config = dict(
    num_key_value_heads=4,
    head_dim=64,
    hidden_act='tanh_gelu',
    norm='layernorm',
    tie_word_embeddings=True,
    init_std_o=0.00452,
    batch_tokens=131072,
    train_tokens=432800000,
)
MLP neurons of a small language model. Each row is named by its layer, matrix (up: input weights; down: output weights) and neuron, and shows model dimensions 144-239. Each number is 500 + 40 x the weight over its row's rms, rounded and kept within 0 to 999. Numbers have three digits each.
After each neuron's rows, "fires after" lists the tokens most often just before its 100 highest values on Wikipedia text that the model never trained on.

L9.up1011:532456477520519547543566471534457514480489497469561584374519440478499486492591498466458485509512518438507430525455562482528492398526553523489495424521510524498493557496518542509457460486447531431509493433544493482420486463512526506532492535551491545470530482514511570514494497486431559490
L9.down1011:499528525485482500519465501494531476443454550536538544454453592442502528536467495531486495492471442569556482514466500562474499468530481473511513524579473518478519390491603516551531498541461473548501496427542451557490468496519467498438486548517536562526555527454447508471525493503546500460
fires after: " g", "g", " G", "F", "D", "b"

L10.up838:508460467433536552489543525573479466541521487439558404507556465482439407471515526439472494462468521573532545546496513549531566455505507484640484517454499512449525503515493496520460524470452525459522493549534525542416490455495473520488569497478478517471484551463486506523577505451486451401
L10.down838:499532560444494506502420539451454490491486561517496446467486487483469477458525458569511490423545496496542482523498490423497559544525517473491559633558548513472536465495469472503464472495493568432550481523487547476493476510490563616444481477447502521533438559444405576516585509498431468460
fires after: "==", "S", "H", "D"

L10.up17:498548471532528564551558516503464492444519517523497469553580501482533522544482503504481556490471479523438496505479506517520500451547505539523496460550435557545509455480491535474499594532477483408545524494540497468516450517517530487474529420468465488466511512502478499511556520513437528393
L10.down17:488504536479455505481506536449574478449465468505510484540463511507601534559520444481539525492462435491511477578446426484503518556396561533483486530520521517470489481520508484468532456554523491456545519563494484460483486454566528566484503500538538456478406519494526513545524506506487470518
fires after: "==", "D", "S", "==="

L18.up596:521568448559480477525496552469550514506484503550472479478552468511550565474516494548497474435468468520478422515537531463511474522510586506512434498541453531598466531544504484536471462492449487561558457443454569435521418464534527496477481501560531546529479488494491478513514501552482463529
L18.down596:516551482447518475524465442414525510500535452437545506492522531504486482516500430450566459525533492525494543470468466554477515532502490467467589491483512534590533416468526529534499542527513490461444396567537524537487506513519482536496500442456516458479480493480458555515477503473548490411
fires after: "–", "1", "9", "8", " "

L16.up833:435572421541506527511562512512428495467554543531560526525485448542513439516575496537576503469469507535506509499457524527533568429541513536465477453467393483518503471457444532512509454467507569437495491459523468467506527460553563485488507506471580537508487529484477518513489501468444543450
L16.down833:430479486460488528458514575481464541506477482456541507499459422450516536513483480527496501529499471456389470485471585519525511420520502467513478517509429477550552564536499445469507495548488499471519468549523506525575500504515436511463493397538511491553497492499478511477571510449493503487
fires after: ".\n\n", ".", ",", "==\n", " ==\n"

L11.up102:452549522458474484569490484536497483478489419493469540514575488543521493518495570487481440523507476514424578508483509561497551449520580543473466583478473530482488548550435504488535488458486467402471514559514458555461525506544492501512442472532531540489488464492494526541493505528435525474
L11.down102:479516489463471482418465462496533559441505478485435543423466499554525597476497462554486474529524542442506490564437406441526446544519506504512542503489489462490536501458402634480476526497482485503463412597560529538478519449490500512555401523470431454513486510453488537507533533509456452491
fires after: " S", " N", " |\n", " P", " Out", " Un"

L9.up648:513486573549491487482553538463593489525572494478553506469519457505568520493567454514518504529475501455498446500504491498544477390521594514449500517515440494546567497504505511427487474476539553450451477441594503505540481455462551490478517500526494510507464474505517522501467516410425560422
L9.down648:477509484480570471471439471486429504476457490515537526500435473557425545532516502507551549483478502482558488530475596485499509529518472532417504522530478491496462405446556490629531516506452523613470536410466574502505444468481560502442489498541443421552472541487394486492475463494572449541
fires after: "–", "|", "-", " t", " |", "1"

L11.up195:531513434547496463537491543497474506490560467415540477466515455563445481571522522509449521489565499456519451506505562506486540490470529480560521475528519600489513499526501543479451498529484624512503457486488459527492454449470510406556565495536500517515551563522566522532507521494370486433
L11.down195:525504512531507548479480442503509499487494467470451510502510474487535541495488540434491504535430467492462518555511473479595450476494479509538512394505490569471570474484540548537515521505570479485507526409444493509418568517449475533474405473479515528560510483492480547482566504481539469583
fires after: " G", " Mad", " d", " b", " g"

L11.up715:492547525473496474512515542488551501519542526525541439561497430471458449464502512588570506486481458485552563542544476559529513484540537509461431527444428506501618475510537544461505457520483583425528520472545439526516499451510516425506514520479549478507462508578475558494468535547544552468
L11.down715:457439490499486507499510484512450504451447491518543480422500413578485498500474474486508545536470540548496492479442543542535503529425447512479504504480563474429436468480528493464464497515546454527501504467477513460501521494530478572491505517534468565505495488470545460548497477526483442555
fires after: ".", " p", " t", ",", " c", ".\n\n"

L21.up179:432442459463488573485494496524537477511410562466503536493548480526477451486502519553447512449496488498594460508453500567514468453567527552484490582499497559492541508522447542510493493518484458486470543496525540456469456532476467506516464553500468584468528478542547491494538476475480626482
L21.down179:557493556542548560497521488481590456531498467549497477531512489450491548421503505549511462568455485504463433502578510413482558390465467485514505427524511490524475497503476471586479530454521523457459498535537487479537548589490497547509554505524498514543451526534423422492528491494564478502
fires after: " |", " P", "|"

L19.up493:438502546561516538515516529492530493531484499480542455458481454487474475524579521461431483501478522510508495473463576488506496472489562508530460546506469485522571533566497482519460534465514502425490478388518480468488472513529484479516587493461476522473456488522502603546530482442526528495
L19.down493:512420514495545516504537451433516498458541513499519481518489417530562488475524521456524524456525449446502464444492532457490487536564524521519506539441466513507530540483531498518424477459522521509513495547426475446477529521459483480497553450561463516536442463434519469571530484493460523533
fires after: "==", " \"", ".\n\n", ".", "==\n", "==="

L11.up290:534465508501486453541504467512531439457494479520470435460580446588544486516493525476519487520528508544465488523503558518430558429527571555443509533512491595574486578503504459445440524465479483447463440488493479478429521550484503459511528458537575558546477437495465520444464514494431503512
L11.down290:533473560524493455539563450489519478539506476457518512553411513493589556483469524518444477495504506556496549453587571492564482446516509491538574550478542486492534510513462525419508491533516498508474501538527506563441483507507510562504439481420468526519470443500528537485445552451500482558
fires after: " P", " F", "F", " Det", "-S"

L16.up380:493521560560497551455592512517499495568546492539518508451492528593544523555546569454507479497482537480549489516486500517463515441418515497607475491538433553505573458497479561501501526442452577510528526542501516500492466504577518510481455482504529517503480573579492496513556519500409500534
L16.down380:431429515502474491475485460434483505477521539490540503549433458511541553457490468479530460475458561426455463424538558558439527498462422429569574540553484517539526503522484495491509551509568533527482493546452459533553478479500489511450519597436510492500442519501547453541487487494488538546
fires after: ".\n\n", ".", "′", " C", "0"

L13.up752:537548496531503463475511491521450536470506535506521521531516524589481511496522459540518494520506508504483488489473546459517513427453511531491508468427480451504530541494477510513514521551494539477508494501516528504521495496472465501503512538470570539472584488466451551529519563538479536521
L13.down752:516527494481532485487556457508552504523500466554497577485450510415503508577536512505494464531475529459533475426473503501481497552486481519545503566538430424504478486433464430448448501513464476448489472553540459461524471483499488461520499439554552500489479566476472515500449517503506547576
fires after: ".\n\n", " F", " |\n\n", "W", " Th", "\n\n"

L13.up360:512611515566514460517499587514494519560478498545481500472520515508485436505496483426542491539499485434506591534530498537441536416493539530550481546501505561600521484481498535441455545559556511534475581417607471470517484491500513447482524473452549502496534488503440489487499553474427529540
L13.down360:534490508479517506540472503516482540452513395498441470522525486382506502477510448486500532488488478487525486553574496467522419530513518598547481507481486591528504435515396489581551493521464488454510437504486531515592555460567582484526497486442458543482582485502485507528523518529516576495
fires after: " C", " B", " Gu", "W", " M", " H"

L9.up43:522599480494505590500494476554472484506500426493505383520538415504429474489513592465551551491540449511471476505474495505467589480498510491539483555457496575501424474459545470538532489518493521434546443498482493492491506540465491438521503526521483573476416483469521581543518516476504552482
L9.down43:468484418502503499467537460440550535585462539577561515514508473483482523458469550583494473503455506423449529433527578522502471581464537479477516547451562467541415512469511539470554520529479460552557550461499507469469549461522497539490569566542527488514491563460550486477545447530493466517
fires after: " D", " N", " A", "M", "u", "A"

L13.up162:528463444509514527544481485604476494527494522552458490457535432502442425491441437489498524496469525455459530529510500595502581487578554580522549554486537569484510471504516512488440483577528563477415561472499505488477509500465490477502557520517474612481488517505533513494478543433503488472
L13.down162:464503605566502467453461523484418497504556486402470444457536562534461514460486549473476520499440521528504527553414523445513454490519598517459530425548431454486516469470504463539485510484467468540478464585533492471542484493514480523504480531506530513435494516512463536512551449532501497502
fires after: " L", " M", "r", " d", " l", " B"

L9.up194:479470501453480505504527538541507523481438565456459558528497458494517501468465515482528409472520492516449560475465476581519485419505490479489601487563502563507539541563463491444473474554450491461418488544443508495437546542637442544530463532494521504526510518577483489485495501454510485464
L9.down194:498544521546479493469473461564530540564525489430521461521555512475474536541489405569560524488438471488512515464507499445525445476475426515539466479434497418569527473496529574478473527501509460547522487492506497530491490460389507431558493474570491502491548518536496447503517561476491531510
fires after: " P", " F", " K", " G", "G"

L9.up510:491575531455493530502441525563470500563519512450535518433586535524462478551500489454547512461458493521480500479503483562466506423457487506474482465585517503445569471526506589516431484503487564527514486486538576483474517439478467487497518532528566440531561607497442514510417470511485528509
L9.down510:524427547536507479462521462542462514468500456500459501507500493491523572518473440523536491571437498464500603474572507514484501598507471504517443481403471523480503564508527414521551511480442481494468499596527471530520514520552502497445477429468483423511504458525505525491508508472492440485
fires after: " C", " Cl", " c", " G", ".", " v"

L16.up400:498546563472493535504502430471577490543500495498466486500503448455494506521519549527430501510500508390506555428493493521496486519427570550536499497514507522522473619508464511547502522552451523523440496502578539510528455488545474534468525528447459526459455508520539511514479481484518605510
L16.down400:538455551618540502444483459580437523443516493556502523465505445592416537437432431509494547572465572533440534552492488477483533563514518475453473448452475462442480434539503493528585544391360495448542478520492486523496496569529493469416431465474512517528503474442495513501532489459514448482
fires after: " (", "-", "|", " |", " "

L13.up56:477496425446502517521518482522424512526590521515461496485571436460436529483486458530508554461511455479502597524548495550461518462484537554549500474451504520528530583514492478518494506466424428418482541502438458464487489560509500474488552498427542554443569497517504587589508547509450565527
L13.down56:477504507477517468490546436471500537484474519505554448468425483459508528450428495450509497543530561463514467512446521459518488525481485452471527510536531462393496443433526539562498526533518525529507526606558530504502564557504456505512507508524470507566458520442555535539498472469484471469
fires after: " ", " N", "-", " C", " |\n"

L18.up239:431556518562489433538537532459467501458468439586573541513446483522464485555519535519549498585573465529506512495480505510521582522493548476437494527454493470500549470541508536544531521516559492449478437468488419500508541526467514515508491491446510600473430479478415482545560575490531495491
L18.down239:413480482549447502566547505537544467469560509553489494436522525465447514473512549424550469449453477454489546476528491460543477455490510448434521477501448489526428542546495491515420469482474455550541479527482461470534540545498428562547497537479495536580488457577475518557498463508520444501
fires after: " \"", " al", ".\n\n", " En", " ("

L9.up851:503469438431516563494459568548489501569555435486496451397528479484429471520447472439560501467495417477428554501509540518505552414553589565500548544478519553559467517530514435579488487485464499469505536411549504468460496526468536499513564508492481546488528527484493512502482549458443503487
L9.down851:536471495515487521491511541531547487515451564469476532547461592511463519580513603449495538465481482506519516469472464574545482503440547546519492519565501445460542538413443571582475504479508509547508513450564513500547497429552454562526435526537496520487514503506468540522500455441568509575
fires after: " R", "R", "A", "C", "M", "E"

L13.up453:460584476507475532590526568559469452514457566556547534513487514534507501518449535506506567486512527494441528550488482433492517482461509497477483550547431560529505476526524478443461538507525564485479497532551574427477480539524504496550508498494500500527479478440426477490519489574523504512
L13.down453:532453468468475493511449489442565518491492465529535468505500532523533463453430504498539469545470472527517502514510485564454440441512516456369542502502515448456461521508519587540572532574497473395509508511567526537487496539471549509531532553424418496475437470513483454492460455516595517478
fires after: "1", "8", " in", "7", " April", " October"

L19.up793:515545539487488412464538610523453498486397525477507533435551439557522419518467476486487540482551477526456516571485555536490503512508517503605513470527424519524522490509521504513511513556514487463491496502487537477494527496521426455545427513527512555586534467503488473517501527530523573491
L19.down793:505551502546471470442508526479489429513469465471388485510479550500391521449551457527526502486490480485485493487495519502416506534456523523582571452507484560548462501486570500543509555510506458475597474496495466519510547598546482593530510452449528529432476459551480576533482598432541572454
fires after: " to", " a", " not", " will"

L9.up480:453529557555511487460487490555506495480578504505583568496560505549457406496540544513536573460491473497539471479500485527485522462527525533490554499584460487467493458451491588499484518535501580479566454488483507527484542533509545482517402589548521531515523533569466496560457493530510522502
L9.down480:500525429518494462537528526495592537518506531514457600471507489564484462536472492539593484438497548525460450433522456510439459517552509475523514447510522500439495452481482504531483469483491585509485452441453483535528546412554543468497513549541507504474491491491435583548544535474508491580
fires after: ".\n\n", "==\n\n", " Name", " Pos", "\n\n", ")\n\n"

L13.up902:489550515493441417593522545579444487478522526515441485534513487487440490521502574532570472527539481511458541540476496569550490514556491493508548544474484505547575600542435549527493440472470487447443445467508479564462521505449475523553520542453575599501439516563549490549517579473531629506
L13.down902:474457544448478417513497535484502504484522434524494534473517537544569579520499496510552448507528463487505595474502519475451512495521519473498452430530471504549479506497438477478484405562420495485506466518465525546481567537496528599623476444478447521505587452442514598483414572491515481545
fires after: " F", " K", " P", "it"